config = dict(
    num_hidden_layers=15,
    num_attention_heads=8,
    norm='rmsnorm',
    positions='rope',
    init_std_qkv=0.0292,
    optimizer='muon',
    final_lr_fraction=0.05,
    batch_tokens=32768,
)
MLP neurons of a small language model. Each row is named by its layer, matrix (gate and up: input weights) and neuron, and shows model dimensions 32-127. Each number is 128 + 32 x the weight over its row's rms, rounded and kept within 0 to 255. Numbers have three digits each. A neuron's up and down rows have the sign that makes its largest values positive.
Before each neuron's rows, "fires after" lists the tokens most often just before its 100 highest values on Wikipedia text that the model never trained on.

fires after: "="
L8.gate392:134156099086192128153125089116115153116135067035100156097172101169151135126101110122094185115106107186133096133145067120182175187154105133129124074167134116144211088117143136116140123121157127130102142167164139133187113165050140201085091129129185089094178196161082118128099177109125147177
L8.up392:153131163105138104151121114054140138088113115075162166111120145132076118141184121146210214112137084140063108133155108144168120121115155067132133083177161100138148161081199163085123143083124136095204081121109126141113201083143114136126114093157184129161139142180108144074173149182051086121

fires after: "19", " 184", "born", " War", " 18", " 165"
L4.gate16:125115119144046131119113184193113091101069125149132168175107147115162102129149100099182100135069104112116171065124167162158080068101081138156156144109131146173120093110129098142135173113086176126127135131161120127107138144099107098133091151221153130085100127154211112211073101134153168178
L4.up16:103100182143088144074099200153162100164077058176078133126141150142143089091120137135075180143122132131118107097119222142100056123120092192158176111124128111206174145127094146132076143128173129140121191146156169117157113151165129102085092110151078132128121143093107151123147146173100075134

fires after: " United", "S", "."
L5.gate0:161084201097120133103109071111101074144112167149134152098107118149136161177087075108137130112067112191124102162116109131081166135132154166128163092138117113119136119132108108157102102181120129117153176106147051160134116084100113118143161113111124118122122099124132142113117159132139081050
L5.up0:107055137126168179062078069140047065109131155109164156141091092131153133134131084090104108113103151198099075127131081114083084149151141122155131129149102114132097113136110115173080132168117152065115145100126088162159123123123109090132160172106180135140100130133163161121108138169180125083

fires after: "–", ",", "6", "3", " W", " L"
L11.gate433:150178073139148076113164082128188200118151126088152098120108118089107066137104109076150126136112150109180137160123126126133065110203144115134107124225107125119116117101109098137077159146101113138127175207079067112111115118103100154082104127151139110110115163166101164144171083152129091113
L11.up433:123098128106135138088122104082167072194122120070146144095140091165106174190153096079126082157099157154175097090086153140141151124119124120106110123188083131100107143173084115116141145183107146123108153196137117117137107088139155092138176113098114158137134146161090149072088164178099148115

fires after: " m", ":", " km", "ps", "B"
L8.gate485:138134121062102105108084103120139112139139128175090135209129114177137090121122150148104175112066129166115121141143156173193154092171065109127092083145104101089143117113164063197106115196147192136128135180142096153103099183108147130124140148124141072113153148078159111090175103148142116166
L8.up485:101153119078085102144126139169167110101149151143159145120166108128182149181072202107151142238133087170107107175127104142105108127120132153092124114149122174116147190095136072160141099121140129137173225138120110159156131147078147141103102105145156102106107115159161087088155089092075064128

fires after: " =", "  ", "=", "s"
L8.gate90:122127141074126123100092190096133126150089129162134175096175114074153116110049133143087138125098168099125065171154127165099125083120148089177148124145089178160129124171133171144119162057111096128078095077126144131217107138119113134182148139113118141104098152164130131169203114149125145131
L8.up90:085091141128105134090100147155197119151149136136139088159102077107093144159100113151106058161102117173136117144096068152146117157107111192097113155135159148121089176094057198120150123088152116114170146143192132136140138097168127164052111130128170125144118120124118123115072070172117145062

fires after: "."
L6.gate147:131130125134060129120082170101131131155164148092148093163164122132134126168095066070140101133066134193059168167136139137097127100125159140151121146093047141101146176149145143093075113136138121122122094144178108146110100101166098095164121140156111089121087148152129114108106090153169097148
L6.up147:110147130123101111105162089092097088098149148118198168202179099215127143112147082101175133115115133161143130086162180096129106123147143163152171098106109164120115113115168093138164082112097126095114129129126127143106153166148135156105089166135092145118135079169100179169159182118145150153

fires after: "-", "|", ".", " dep", " Running"
L4.gate212:157128089128153086153128160145131054091110058107146099162079129107112144130131159116051110171097145082153157107118099155094127145172111167103073129112137197108094125126127151186119120138059118072131125073126122111121154117093138124143079088087126123120137149114142099213108131053111144118
L4.up212:061140161160136134139151175079135095034165100082188136168113152085185136132153166071096164138132131117155132093139132136149113186127169082097106152081162152095124098142062125070112125117112167111181130054122110136130154141152168142117121113068169098133197176086126107096126111152100147121

fires after: "\n\n", "\n", "-", " \"", " ("
L3.gate89:093128124137121155098089114184145078114163090120127126152124127090123118135125131088084110186171107139121147163119133148141120129156163127122159127120110142120117122121163152142138163056157152062117151131138127187116158144158132081123088098020158103148115208123134153109136118172132131082
L3.up89:108119112155109152088110100113121113130094157112225145090090106119186080157124145180124159098160193070146136128140131133092122102083143174168110076110141103035159135149080165169134171119140109126165076093165099160178154108120137127160127154115123122119150113166119157135180156129118083136

fires after: "=", " Pe", "."
L3.gate35:155100123109176127110076120162123157170179086144075110126156123157136113121114117131203139130121144199143137145139140068162159096108140070098182028199160086086172141110141096116151175122164106125117144115120152140084129183161122160086152144123164127104149162061148128081115096132126088169
L3.up35:067126143127100126134083118126127103125124137183133104179128083090070140167153177134131162119133146135123161174177116083106119131141095069105173140126125097130172142183216089069156191104149127124138154136079183158069152096114168188128143154161113147139158139116082142098146183108049126145

fires after: "\n\n", " is", ","
L2.gate174:148126156116186167101146127091169146159046166117150065120093134090128181081139079109108130132142120132110146050177132168140117150097099168147131123113074127158098124132175173108167118125111147137121114107185081108192157161134051119149106114159194140146112109140150160141181171140113134127
L2.up174:139168141113115165131078133067149142179063135110157096227160132134105143111057104096100095105119076175135096093158137092123118092142122150135099099106130109132129198098104126160156075116072120130128176107129147133175143141158069097168159100202124149148084153170123149159164146121080120088

fires after: "–", "{", "ome"
L8.gate388:082160164087099125150105132146092134093161110068114135091148104184120159151129091081162122068108148137137129171139169135101097125113143081161154061104090101124153142141108145151139110193099105170068124127077081105115184088113137142082116114112133112155147167152098116102156183153105139135
L8.up388:142149141131129119134085116116150119131071116110040149099107166172137098153133149173172110117093131149117078143082139120077111126119122170114076075187154112120135129112057103152104070186110107104113144197165165153111179168054126125155134129134147109137187130176091161181128152109125144171

fires after: ".", ",", " The", " the", "\n\n", " in"
L4.gate317:102128144178147117195101095095100091193165168132116110173106080125147165134118197109103110116180122158152161145089144118113093082161144125102161064100114164153065143111119155149147138077131182138180163158113130123130113071143065075096095148104122122149138172086146180132122214051120046191
L4.up317:109182100090184191159136114164151118195159105065129120138126083072107143103091113145112140131130150159118085087134133093174192093108141142107153138037118131145138160131085084083150042164136157102149113148207148064125156106152069131084062182167079135120139169087120168148139148131082154125

fires after: " and", " well", ";"
L5.gate399:097109107083118110155087081107152124106154101116175141139154122141102154138101144162143205134095141115118139109057108154104108145141144149138131111131172099062118082158161122161094060152141131116105141104121100167119074088131131172138149115090132116077117149123151134129128062096119154167
L5.up399:130165094165154124096124137127166129157147112098062093132191129083116081116172130149125148142137165094084163147114127155077174090122114092121123166123087144080134203173171146102120068185097162143125156140114076127094078102151171151156093146113144146145197155139152085076136110071135119140

fires after: "19", " 18", "18", " War"
L3.gate403:142134063138093143127058115157110064113125043119146105134148114125127138108150108143154160190110086119119075130115070109166098126148085158110136108161147133198107145083122093156176180136148187093183139120112163157157089136176143163095050140150081117099059157109106134146064090123130097152
L3.up403:101144087181059152143087138143161078097074105125176119158112066155126113144129113134138157175162084145100163123082157126143119107124090221088110116111126113111187109125129157145150095075167120105160063087123155118144112115191144150123112077125064181128155195081097135166148075094094129140

fires after: "-", " (", " Preceded", " Succeeded", " Time", ")"
L3.gate121:108159131129166115147147097124150053162157113097156122147068165199117143099114127121079125157110119117063118101110090174096109110134097117103123138146134149170071111129125181088111148100128152147156131092118075116157081096140103155140152177077143123160067100103180144152154146120161094079
L3.up121:111129073140134171141104094066121109106118042160103134094042164076107134119165074159097146085140107137071131095140124187133150076135148151112123194114141172182113126137129135127116101148132130160104137140119070155086123121184116132156155170128148095181094085093151094161088148095156141129

fires after: " the", " The"
L4.gate359:155097121159076111151108162113121085069154082142153129118060128082118129145113142134120133072105169143137102155074175124120160088112139185116172172190168145130174143142111119144117060107073111119166126100137103147067097120151087136143148137157093145118117073132115140142147143131104128103
L4.up359:143108122145079148123133150191193114116153130148171129089044138115137099146094088143134125113138120150175120142098205128111165083119140112169166179209140141168135194102083152168137111140079120056108158105108125164130106175146129067100093104121096175112148110125107145118149123156080179107

fires after: " the", "=", " a", " its"
L4.gate247:112078211156185141111162113176121094113126134085088173193183086137100122150091138123145092082088086146051076157175141191116149133095149154108180133149154097140133079085153126140088119105162146145095072141124158140181073137121106159138124086118081109127120149146151070144116190111110189178
L4.up247:091128122208115173100136175145125122081095148151097153126175106194090131140145106109171095148108187119118095113142162125130154062061138127111133145107218112125149078140149127099071165134118076158167122141146133123163105125085088126083108120170132077109140111147107124077108172075146107156

fires after: "-", " (", " \"", "/"
L4.gate201:193190150158173237095173132088129128106140144060129102145053130090129153179152104076143078119124090144110063154141165125163086148163110092118124149132146174150126088121142103171144086107169144167110167150137122141115099157157141094125146078049113124136137151087179094160132176144140112111
L4.up201:179136137107159116105193141118123095071114080083142145137130108110098114153139138103150135124137076106090122106104092137132118135114133094155101168097165141084106109072127063170168148086156162116134100164136111122081107138145100080115122130075150110171147142138126165117096171087176131152

fires after: " (", " \"", "/", "-", "(", "."
L4.gate418:141170151131093128100135123084106090131092091158100147132175159097121143134103152087125144149069141154158063144127132167080148134172115056105115090104151147125125081156178070207124111098155144163111130154103083108159100110132106149141137147133179112130096175130169107097115219065116095094
L4.up418:042133129119112150106167118079155062081175164082158132108129120098162155095091184163134117208105096132127136122099116121154096141108135101091098200160175085080093136155174105118083137122132124107132120120105132074095143167150167158150083125077101076180182108089136143168159103126167166113

fires after: ",", "  ", " well", " res"
L6.gate394:105131104093137156054087165141115125139109120185159167086187151156092136113110131174143096158137146090152124146117145139108171083093128123146147087130132124084078094160201100147114170127136146197115108118078111146114126101119162142103104128116080081133094063136096081105149161110107077103
L6.up394:133100140162123116095146103092123148141152143104140128108120110177092126163094156113154170142157133040131199127102142142124123080115115168163109082179132178095109198155184128151146075133078126169104139116102110117108112112080112143116141027087092107106173183137183076149103132112109183145

fires after: " the", " The", "H", " rel"
L8.gate179:107119127107185131109141162133187140119098057177147113122085132166120137132103113142156134100099130137122105108140123144082104142083135138114155132172144119081123119135094114135167114152131156127179196096186107139115206062214114081128131144202121110192173095158106160191150132099167122063
L8.up179:106118098117155105128128130114203079113061069130122083129143100131065115127089130133105134080092116091152088123092134048173176091113100104076126210172173103105142156134111077138067140102102094136146156117171140154120165122155101093153113019091107191109136128104089154200138124086096069088

fires after: " in", " In", " 18", "In", " under", " ne"
L5.gate281:127126109178168137109114102160086052131037098122133111197111060094112141156117169133148125114064089138121080152109119137116173128054144165127107137224129065123129131074077082178124124154150091089107160175142160077133092166128133135119121190123152056120116107102095134116129154072111166153
L5.up281:105122082193109152066117105104126148109116094110197109071104171090150128119135154137157160149101111125167131189066126135137090069184121127128196122145183141120131111117120162132089154083215138086119065114152066116123110150129115162131204175138175122172167108137092134150085124136116198104

fires after: "\n\n", "\n", "-", " Team"
L6.gate305:063089175155140077129117127165155093118090183099153076111087111097171133119108105128113126161121081106109104173147132137121087097141115139093155134081173121131123110116065115116128109087186191135157163125171119125108088098102142161074142144100151096119092149076115177164079095115107119111
L6.up305:113109190158145104125108126113123088109098101096091169138088156117160137181103139096105093106085055137139138120106082104131096104140070106083142110103151106108051096110106105108133099124159171208141153176119088088081125127114126185111130109134152150169137148120120102151144142164189147155

fires after: "  ", "\n", " |", ",", ".", "|"
L3.gate38:087148127099138154127187066120131132105137171104114107181129091102100079107120106166127075117087105160113119126069172195139089111123102157104149147202131123097126135132131170078147184108174129116104112153184097177088169073133162177102121101082107140071151120115077149164118118106144155093
L3.up38:123100158111159158184166082120143122125110146138100124133096127122162120108110078204102071123166146180095128096068221194169079109120149097136110145139186092117097135075144110145174164154177112138167117139133091181094115102146187150130130116111100102062085095148088161128135123076106162100

fires after: "=", "\n", "M"
L2.gate266:142101101145151133121100044165125127089159089133096105137159064114125162199095131132161136078105151149108181137175102082125189090143114198140148078113090115147112183062166120149161114153127186122117160062092116103118094181155107145124113107187122103130148150123108180139227102114141139143
L2.up266:096151129179189143118104084129115153107143075139129114139186056130089202188131125125141125127148129165123112085125101101098168115142105179122120090126146115135144126105150098114096138102142162110083165071111163120078096173162142147118137126174106099132156154121125166131179102135163157184

fires after: "="
L8.gate116:166116221108140114166151092155108102181114162102140116158078157105151075099129116127126139135094074132130065123119016150171149143124112213132126214137081153166135104110121156163180056130162203118126114126184034144095128180126123146093136122085121133118112141098117165107122177132153159133
L8.up116:121085127175247115135084110136077108127175171100072149075133157137101118121162099069099154125116156103222130118112147102094130121100162099118141124140076091133139100135117095110129071166101090161127180114144136179209124153091130113151108104129131104144171143146126134096120104081092110146

fires after: " (", "\n\n", "-", " \"", "="
L12.gate311:137133142153108121110103137090113170105145114128149099108173165135113122196093141107107104103070098074115151103170151165177093152134078137114122116134146143142132150120092119143085104132105113137133104158121149171096104064162112147111143130113105141104108134168114108189126164132101103111
L12.up311:113089142104144108126176159035150118122196220115135150184080172126123169167148179077113112089088122080140108156165115107093108177138105106115148129111117053175160113156128088103096111155137133138164100126160100094142158120107144154128140138125166061146155094107166072068218153067142131161

fires after: "'", " in", ".", ",", " In", " for"
L5.gate300:191164126096125172097124194129132140089119126103071094174147088189135120077130130145150132207130050127123095127094123134111138185152164139141156158130125098139169137105106119111123165121126122100078115207140188136132141089130076049164149125091095116169114093144097142137140118120156077169
L5.up300:154142113086144124063192179130148180112144108111128110106140165147100112101167134088175153148167100108116166213135200186133141183174186136106137100098161137085126093108085154162076134067141140168185117124167141164150143085130157100146174103130211158138176114161114167144211156192082117161

fires after: " the", "19", "|", "\n\n", "="
L5.gate376:206076128114129098156181144158086110053139095101110087131124077116133122116139132143063118105137148189146099108107107108140154173128142155113151168107113139099129074120147092176111143109131101140119147130116136171079149077152138157119106136112102127158125088164138114134075092146097156081
L5.up376:159072127140096158115135102128079147144175106146074092158116140129194154091117115112096083136091102178127125136098127137110087160097117125099171119148147096099149081130098127156149104107129123134087085116130094145106102117121164193146127107173158113113100114147127102132169158117130178142

fires after: "=", "\n\n", ",", " scored"
L2.gate472:147075190103109117166113092170132083112123092141149103152145078128090122101194117095099103119115096120122108177097147132145140157043092124089171157160163120171103118149109134155165146160108118132098130137136149200137091065137116110152169079158126154093136164052100106116127130135116121119
L2.up472:171095109121148127109174096134137084152115086150130106088142095077128167092092123093167195150099162183108145141140198134068182129106064131090092086091035113083112113173079148182122068153103084126097118073123086177178127116152178152139112165125086092113148203154130127137084112103083160099

fires after: ".", ",", "′", " (", "\n\n", " |"
L4.gate264:054108120098087101074125113098098140150123093137150090177161123142058087140085136113135081127125088134114134142113166158142070171136089131074187122172078183082132095137172082107134115033174157080131093139176103065112114122149162203128111130111129090139172087171145110091155166140099140131
L4.up264:098113136101164133115102138114110147115112167100123096138119171103080130160091139089131087107184142083103149178100072124186129108110123120158132143135070212101134139168138113136178149132144138145074091081150081125142153149168119136148145158153120075102085108115094136181066171120164166042

fires after: "\n", " Candidate", " Votes", "  ", "s"
L6.gate75:077125122115103075102086168137123086143091154122133132106135159115159079176138158122135121086119090148110139138081128098133111107113119107143100166186092111162122124164084097137147215175083157172140096080161140107100160105139134156126082178108128094061155089119152129096130069160153077135
L6.up75:096075148134123125164096148118153117106106145107116111131097116121131153122099132164109080149131125157111134158139145183063154052195069197108177127162111077184123142130080117083089159142130132108054122153138082166171105039104113129078099134102145081125083102125152117131110140159157120117

fires after: " (", "-", " \"", "{"
L5.gate35:071135138134099160101147151105175132123144109131085163144090147106118190107152150074121146181124153072052147159132110155120085144147075073069118116160161112143090113126140045129100150107078124056203089098057108162110131139131167126118132110055118132114121193101140163107160179146129152167
L5.up35:148076154120135073128094074142113132076115205110178144155109147147148117150157117172083226085094110187156204150110165148144086069134106177156136122101115092149089104133071087138158102111173119156138107171150122144096139115151092162134099082099070103168113141148102109125116146147153067131

fires after: "  ", "que"
L4.gate427:142090094137158127121152097105139070173144103094146127106187161159140134173106147169168100077118118043070129103082094108099153115122157118147140159183064080166117181137128189097132178095112110131142116102103145132146152182090091180125162194147150165129114156163143158101143139109124071122
L4.up427:125115134099123165100112134115131059173143172191144140113128142161159108157127126160103147178099152070116150110140170150090119122102192145156151154141117132158114188144119151117184163058064108104074132058107149101137201157127191172124125103100146162138110204174086114118122095128142069123

fires after: "-", " No", " Sin", "\n\n", " mer", " to"
L3.gate81:127076135122144091159170107148167177113121163104163142082095154159103136142068084151157150122084115166109119164096089154098124161128167156137146066127097135108113079141113154181121116111166107163073115123133128133082119125123086084141136153058050076151154064117137149158120072125158132165
L3.up81:113069131115133045157102142141146146069092175102130133075075135161104117165091083152138145137095096144110144135103118149099104131133119165104162097160134178068077122162088176152123101149111105141075128151106134090041150123168070151105129153062177100117188103120106171155151100094127121147

fires after: ".", " \"", "|", "\n\n", "\n"
L4.gate189:118141143141155095152148133063187133146148076207118044101161112122129133154137138119105083163101121133202090094092086161146183116170147113106160132133114119102173136198139102126137090136058142102198165093133042093178158152114141106119124083114131088144124208110145109096111194134212158184
L4.up189:071074108106147133146160161064118097098183108111087145114129189124096082184096146130110173136128092108137167089144140180142162074096134117106139133111157168056106153126107124154132178113049128152103069145099115136131158082092126144089108139107151129144169118155142131147179207117161104093

fires after: "=", " =", ")", "s", "ci", "Cast"
L12.gate209:132120169146148142116091096106132143177118087061081139073092148112122093148175040141121196065057118128154113179106083141115126149189101137148134161104123141142119159120108147131129120168137163158161112108149139109137179088102140119083116129143136148163200155216139078109109100145151070165
L12.up209:090124162149134106110145162059120135138148108159128117074181175128095102129113086123117134141115116094096103169099110070078185112096136117115130112182107119124088140109145154141164164180105171143098134124107138137117163110096153123113029147156190122135192192191164121180101136197144116107

fires after: "\n\n"
L3.gate78:130086175043100130157154147083165137173138134164135150104111124103125153167146141067165109131092118064158181119119165148134121156054054114099144139119117122124090142144172121124144099130155145163111033124203089129205132093103086078176092130142119118139152134152138094153130161146123135136
L3.up78:123145146058095125170129153082130152139169103147167131088120100107124110172108108095184067124102182065125169123137167108129135109070126172134078121127115090154142155149089105118141105179150148140151118124143129063158134141131080072199139150107110123188128119114127106184202136158095078070

fires after: ".", ",", "\n\n", " Th", "\n"
L4.gate387:138124132132150150147148137102166117151180155103142126148197192127064160096173109142144139115119076110101129157205068073119147106087135166161137112114110137126099166085117154105124145080153151144117181107078156105123123083088157163091167131045147099152105105194090113121133125098120114126
L4.up387:079099123081109125138170162106122143127161203110167147161184137152082146094176186142135160129165092079111153112176081087155112130111144153164117141158151155094092103091114150090129117083161147159138187140087149111127142056073137130099188116104096089099108117148114121143182118120118145137

fires after: "-", ".", " al", "ade", "l", "yl"
L8.gate180:094128146093132139142160107129099137112127133090116165128121121137142121100139150187175161111130151180110103106116141147140183141107165192161141177135117101108103190146119110163076131138137097113148125158188154161128120087160093130137100118105181119083139144122104174106142123117170104152
L8.up180:125130144160129144101150107127142095149094137094157179084098175084153129182098123081122174153153169138144091103126125189136106089124169149122119173106144165067123188143106086107113110115041076069167156081088143140123117135091081143072110133194138109181105113146120085131120096145152170090

fires after: " Votes", "\n", " Candidate", " Goals", "=", " GF"
L6.gate378:087078172161120079147083161116075107138113051112068130097127078136111120156114155158111096149084170069127141161135148098125133110155110164110110106137118106167151137098102144093190132150113141147105159094120114162118116067158188196089152121125086139080148187136089133142124106161112088159
L6.up378:096056171149093094125074159160144170158127099069150147103147108114117179138130124124081170109201151163132131159157135174171122088141105118139147110151147142119219097155168164096148091204114125162132179116156123100135167110136089132090113147124146115170171075146149109072175113110165167116

fires after: ".", "\n\n", " to", "\n", " Su"
L4.gate394:082142096109194113135143046075113132118099043163152132118137151111132161107121078174160106064126113092146117138154106148160118088074066140070149129100080130131181151114168081153114106177123142150099106147112086129118117162130095150081139137152159061127148126160068115126162145126153148153
L4.up394:184164180135138104073179195211140136176097143182158102137111159065133170123134132120146095125162114122159119188107113130115099129083122119153142136120081089217176146122187145115113108107136135124142171126130084139158116158140160150168146130166135106112107116132147094150116148159134147114

fires after: "-", " Su", " She", " Stone", " Sun"
L8.gate477:099145114104105104136139153075094154133099091128100154114084153116086088127113089163104101119134090121099132139146168114094088124125135065058138159173156133109152085140143128122123177112114158140137048121168074141154153162096162140155130108082112198102134130107071131101191089115115109143
L8.up477:101131119118146144169110116119113159105157128109174124128085165102163141085079164121077123134151106097080134129098137164147149087104141106116140178126107148139110100111136082167135078058152149151145090100123101099115147145140146170145116077126191067129148145091139110079172133177136147157

fires after: "\n\n", "=", "ography", " ="
L8.gate463:196129124126153113084085106166163068104173093153107107157149150144113194161127082082115096192085136099144117154166094169084138050140204116125168131108090126145111162152121140157112112144139162121125119103125126114071123111097157172085094062118172097115126105105112138156172145188089162096
L8.up463:129140110177103172122100102163142124091137126146117163106182103155100194178150129098128159143116072177132195127125093164125109083120165143152203164149112162147114129180098099173140140059153102101109137105146112158105120074138151120090070117184108093148149122158156122113169130169120177075

fires after: "/", "-", "–", ".", " List"
L6.gate207:134134145176111129115143158163139145099094135078155153105123100108125073123128151159141108128190091158161083134103160174154062126187146209107113084131119131104086132146156172181161129119105108101095100204125124124187130134158063141120145139125146146059124124159079116162163166140135107130
L6.up207:118141145129163101182161144121137069075082126128168121107087130117093120152167105104102127124131106056140079130140149166153088100147156142130095111065128151130084080116138138152073130157146127090148109136143188102178067196101114132100100160098086121140091142092085193116148075188115118165

fires after: "-", " the", " =", " ("
L5.gate365:111166161088163105141087184111164115159140145103152117145100181113149121141153119106108075135139059138072154118099115161086163135138135084068119171182175146070141088107104158080079150096109148176179089131182078084123109110177096083108172170101085160117144081131150133149149152214150164132
L5.up365:130141157168083109121079106195125072087124086095131115083129156159115113114114176153157142138063134125140114160196146157117100123181098158103151146102113138145113093089087136156073115154155090061161122112146118090086113106142110087149148155092071143089157070078140139065089107172131133125

fires after: " the", "The", " The", "ci"
L4.gate471:141093111099187148116109129128141127151197075100127160119199112150155141168142110095090129135136136143092110110130110121131126098061127135152083190151144156131137179101198169103117065065127160135192156160152130134135186107125126142127109127080077110134144115090203116131141179114083115148
L4.up471:093107088140160131129149130156127177092152101143072081080129101196121103150148098131099204048137126149096142194122141167139213106096152138122142131112175171115087127130165126066152142169109129170131085174176166126078102081184078165118100155208130146153140126163136108109107191109111164100

fires after: " |", "–"
L6.gate125:148127161122167157105078148136107122162088097154115125113079086104089145075147153155128170176125148128132125135147115145145139115095159132194096120201100148104195156119091095151164133158080130135064176187149149123172080093128162101095115180137140127087083120111163084150117172129126154128
L6.up125:139043148127134115208100144086117128115114125127073106104077082167093119085130136147166132135128171120104076128143148114148101150123116080106103053171123116147160123080134057169156179156096152132071097200103169138136115103089169107174152195126134123118093139147154120095174144088135129096

fires after: ",", ".", "\n\n"
L4.gate503:107162170096127141150113194079139113156149134099140181141180144107058138109106146101181116186137087162133100125062148114139076081097132093097167117115078140067116128151122128103133195089181127112074145140078198130123095107132118151062091165145171093126107118154128120141157107141142139172
L4.up503:142131165123132119125107142067148107099190125150170219135167139116137103091081177103135106128157115116124152163140125112122181107113146106124166111099085166090197112126106088142151158128181130136097161108163134097148120126129129122110136135096166132186109100122140062181120126153174176183

fires after: "\n\n", " |", "|", ".", ")"
L5.gate221:130150127153196156108146098137140109160119125076092152110102136088156119131153184108116145118076126162125178158150121105147134098146119112106172113119152164165134190099112130102134165088148151062190137098105117110102065086113130144168081133165140072155077117169071078116113143110141094091
L5.up221:116177106132132152155136050179172142159120120092127120143096049117171134183143152086138155072125101227139129155169088120127152117117158184095131086143065165120138156144133177091127115089149159094165090108132142105078119125136060151149071103108123068133104114095079102126137097136176143058

fires after: "'", " had", " has"
L6.gate213:156037130129154135159079144156102066211139110109154091113091107115074171142109134075146144128125094099136079140122161169186129146163176137127126080138103164130107121147090120153185102139113154084139129133187127061078103086178095151151185133049155130127101097185089095147139116118119132111
L6.up213:092112182121117186094079156107126132118200092125138152210183110141123153124159090109150109134165110193072152135170131104151117148149158160149147178137168141142093135125081125124104090135176093123186162124112127104129084129121138167147153173077176089104107169077060127098146106168115156089

fires after: "=", "\n\n", "\n", " km"
L4.gate175:128088107149160128090143109136155095145117122069156062159123139115101146129097137109090124071175145137120092164148113161101105099091154122188112122149105084148105105129153194151155105134115157192139094109094102094167123102078121149071056071129079178170116103139093151125075109132105162118
L4.up175:090155128143105113106159155149159115097126122064080107138143102135125132154137167100115104101143107104135111191149100142192093126123183152115125102159164137161138115132142105144118039185093164105159140116069186082136099097049140113055073137115113114130137133141126141116131135142143232109

fires after: "=", " ="
L6.gate473:099143120141109101149087069119124172159132107073071154101120103115133142158165131102176220109129119134087150129173110095172179179156172123142142131157110137051141178076114156096080133073142210107168138128129115067110137086112105191148123130105157129183111140139088089120182193135130147130
L6.up473:126187121148120123131142078133147150181159119103135192121157092133127119161183137092166155113067116151057120160182130186162139124121160109109153142120056161088138183114094135110079119062152134127180095089162134061074150091136119195093108093126151068160123154108114119096123186150142141102

fires after: "\n\n", "="
L8.gate16:132182131111165134112145097136106171100183132099201125106153105111125134138148086075110131113119134170162115132140118164073120133150215117132116107139100144137136159140103189114178137148136204134142130121104104114076111090118115147143118068100182174169149098142066117152092109144135148111
L8.up16:136180111112139216064117115214114179122175091096128148072138125139153116146129126128170142102103108216135145140134127126055117148131153153094112136116175113099162173186098143101141145099130138090137147094147156123061168115129055098135095105131120072119163108104134127148162147161142179113

fires after: ".", " that", " which", " and", " as", " but"
L3.gate351:097141119027143137142111149118093062124138128078130150099105143092119149102092134130070137155111154115132180107127177127133131123146088063146132120096112100047162102095111097148104123113091161146091106124144111170114084128136182179135076131174143115122124137132135181088153190115182149143
L3.up351:039147080079148141145086158111116121116140122056135146143094141133121155125111145134107115152144155124146187176128155126114154178125100098092114150111119158050124115105102141107101088111100120136121120132142071121069089139178160130168076123168091178126158143125151165131136163149117149111

fires after: "-", " mid", " Su", " su", " on"
L6.gate100:096125153130143150085099140146133103120102126156119186147120149093144134159138097144118103152106155134083098134141116140088083104078158161155143179187149194121170087081131155164105140132132134074087119118159058095122076098090136137153118117106106139112100118106099115116153190102144178131
L6.up100:134120124188155116186113147126126097117161114096120131116110078127131161136104120147179172157162153147152142126083169068145102122107192105139129135144167104161145099060120103166139131168181089155080114138147113190125136141098139144125138153129127082119121155094206148142153189144089205121